Weights of a small transformer language model.
Size: 21 layers, width 384, 12 heads of 32, MLP 1024 SwiGLU, vocabulary 8192, 43.6M parameters.
Architecture: RMSNorm before each block, rotary positions.
Training: a variant of Adam for these matrices, 676M tokens, 10322 steps.
MLP neurons of a small language model. Each row is named by its layer, matrix (gate and up: input weights) and neuron, and shows model dimensions 144-207. Each number is 128 + 24 x the weight over its row's rms, rounded and kept within 0 to 255. A neuron's up and down rows have the sign that makes its largest values positive.
Before each neuron's rows, "fires on" lists the tokens most often at its 100 highest values on Wikipedia text that the model never trained on. A number after a token or word is its count.

fires on: "-" 21, "." 20, ")." 11, " (" 11
L11.gate680 [ 99 161 124 152 119 155 168 135 108 144 123 152 120 125 155 102  75 113 115 112  81 155 172 126 163 140  93 110 123 125 103  75 133 113  87 130 149 127 117 112 122 131 101 165 111  91 150 134 107 131 143  82  61 135 104 149 146 141 134 152 113 139 103 134]
L11.up680 [117 181 131 117 116 109 100 147 107 127 137 134 129 119 144 135 125 126 142  91 130 116  81  88 135 124 104 103  96 114 156 147 131 115 135 125 119  65 113 108 123 135 113 156 163  89 123  89 122 147 128 162 122 166 108 122  57 117  90 140 125 114 123 172]

fires on: " J" 29, "L" 18, " Z" 11, " H" 4
L18.gate210 [138 127  79 158 145 149 175 133 148 106 131 130 120 137 152 122 113 102  99 144 111 122 122 162 116 102 110 150 121 127 104 116 125 109 153 146 137 126 122 132 137 162 176 111 160 123 133 135 133 145 153  92 142 122 133 188 115 121 122 119 156 147  92 116]
L18.up210 [122 106 163 105 144 141 125 115 101 145 145 142 116 161 109 116 121 166 123 113 133 180 122 126 118 174 109 120 140 124 114  89 108  91 102 111 127 102 121 154 145 144 136 127 160 126  97  90 120 126  80  61 108 171 120 168 152 110 159 132 170  97 162 120]

fires on: "ph" 28, " Ph" 18, " Paul" 14, "oph" 12, "Ph" 9, "ages" 6
L2.gate859 [155 132 103  76 186 115  83 143 135 144 161 135 105 184 105 154 130 156 121 163 138 136  57 140 143 138 157 110 106 153 127 148 124 130 130 126 134 120 160 135 112 156 150  89 104 109 124 122 143 128 117 169 144 127 123 160 131 110 112 122  97 116 164 140]
L2.up859 [126 145 146  87 142 111 124  64 158 131 103 131 125 157 129 115 130 119 136 125 166 103 120 139 143 131 132 139 114 117 137 120 138 152 174  88 134 148 146  92 142  91 105 118 147 119 129 117 109 163 113 115 112 111 125 116 164 113 127 109 110  95 148 132]

fires on: "ie" 57, " David" 12, " Hans" 5, " parents" 5
L2.gate365 [148  71 109 104 134 138 146  80 115 135 142 123 116 116 141 117 127 144 165 115 125 135 122  97 130 104 164 174 139 127 108 101 108  89 134 137 131  98 112 124 110 122 106 106 101 122 122 167 115 155 142 101 133  82  87 113 101 140 102 156 130 137 129 116]
L2.up365 [142 102  96 105 121 148 128  82 105 113 151 132 119 126 154 124 131 102 108 117 109  97 112 116 142  87 156 146 128 135 128 123 109 127 116 167 160  79 148 119 109 102 135 103 113 130 120 135 141 147 134 140 142 103 135 105  86 156 104 157 136 141 102  75]

fires on: " D" 64, " d" 18, "d" 9
L16.gate270 [114 127  92 134  68 120 125 166 146 134 145 122  99 115 153 155 101 199 177 183 121 144  86 140 103 117  98 111 120 128 122 101 126 101 160 112 133 112 101 144 109 147  96 123 141 131  96 139 109 103 106 156 113 120  81 114  95 116 141 111 133 167 124 112]
L16.up270 [115 102 134 137 104  71 105 173 148  97  96 126 155 126 172 114 167 133 168 134 135 117 122 143 137 138 130  97 124 137 140 109 159 143 125  71 102 132 156 148 131 150 128 100 132 110 118 121 152 108 135 110 151 132 122 123 125 123 158 123 156 122  73  88]

fires on: "li" 12, "hi" 10, " Di" 10, " Li" 7, "ai" 6, " Bi" 6
L6.gate527 [109 136  86 115 168 103 123 133 108 168 124 136  94 102 152 114 152 122 106 139 113 158 152 136 104 146 118  68  89 129 146 148 156 102 157 144 110 111 144 170  93 121 162 100 104 126  98 168 129 108 133 135  99  84 162 133 144 110 123  97  98 146 139 111]
L6.up527 [ 93 135  92 114 139 149 133 137 120 108 203 136 128 160  87  80 127 145 105 136 111 116 148 142 130 196 158 169 138 142 108 150 119 134 140 131  95 137 177 115 121 125 132 135 166 143  94 150 119 133 112 142 132 147 120  96  95 122 110 111 143 133 115 178]

fires on: " F" 31, " f" 26, " D" 12, " P" 11, "p" 4
L18.gate60 [ 96 113 107 122 114 150 131 162 155 110 108 161 100 129 122 124 101 160 164 135 116 176 141 125  90  70 150 126 103 128 119  88  85 128 171 115 126 137 123 163 131 151  93 136 122 135 118 155 115  96 132 149 151 113 159 148 144 155 110  69 133 137  71 159]
L18.up60 [125 122 133  64  86  85  80 132 161 127 146 109 115 159 131 132 125 147 131 118 125 112 118 158 136 134 155 113  79 131 144 113 138 169 163 148 187 120  98  91 118 124 121 106 132 114 144 132 105 140 127 126 176 127 115 143 119 136  88 122 139 147 147 107]

fires on: " \"" 34, " (" 10, "-" 8, " US" 5
L16.gate435 [115 148 124 125 114 160 153 124  91 139 142 144 198  97 136 136 148 124 117 109 133 149  93 102 138  97 155 142  81 107 136 125 154 143 131 128 144 117 121 111 103 161 115 138  86 147 156 139 120 145 155 121 127 114  87 112 147 133 126 128 140 145 125 149]
L16.up435 [129 124 148 142 113 103 106 106 140 110 136  80 103 137 119 128 115 122 151  97 122 154 104  61 127 154 130 133 138 140 160 128 108 134 127 104 162 106 152 114 110 117 138 140 142 157 108 146  77 135 127 130 103 131 114 154  73 110  88 139 131 118 127 144]

fires on: "out" 15, "ph" 15, " TV" 13, "era" 7, "Y" 7, "TV" 6
L2.gate200 [144 112 135 187 138 134 163 144 147 130 116 139 128 151 106 147  74 126 169  98 142 134 136 136  83 156 115 103 125  86 115 130 145  71 115 121 124 139 109 150 103 135 133 143 112 145 134 141 115 147 162 162 112 136  98 101 133 119 118  88 119 133 107 138]
L2.up200 [159 148 109 119 169 107 130 140 134 140 129 153 109  97 137 145 125 129 101 124 109 112 183 168 138 138 166 126 129 155 124 112  80 152 121 169 105  95  70 138  76  89 140 126 140 157 112 128 109 122 110 118 115 133 112 125  98 124 118 135 101 109 131 162]

fires on: " career" 33, "rop" 15, "ization" 12, "gg" 5, "ography" 4, " Fa" 4
L2.gate543 [126 131 145 114 142 141 177 124 126 157 124 128 140 134 112  66 143 139 115 174 141 127 123 150 101 114 134 105 160 133  80 114 132 150 150 146 113 134 128 114 141 147 123 153 151  99  91  82 131 130 124 141  92 143 112 114 112 106 133 118 117 146 109 154]
L2.up543 [140 152 106 118  96 141  90 125 123 157 141 142 168 121 158 143 120 132 105 167 132 102 107 101 131 130 107  96 124 129 178 143 170 161 175 127  91 115 154 134 132 138 103 136 140 162 178 112 149 130 105 128  87 112 149  96 142 132 128 131 147 150 171 172]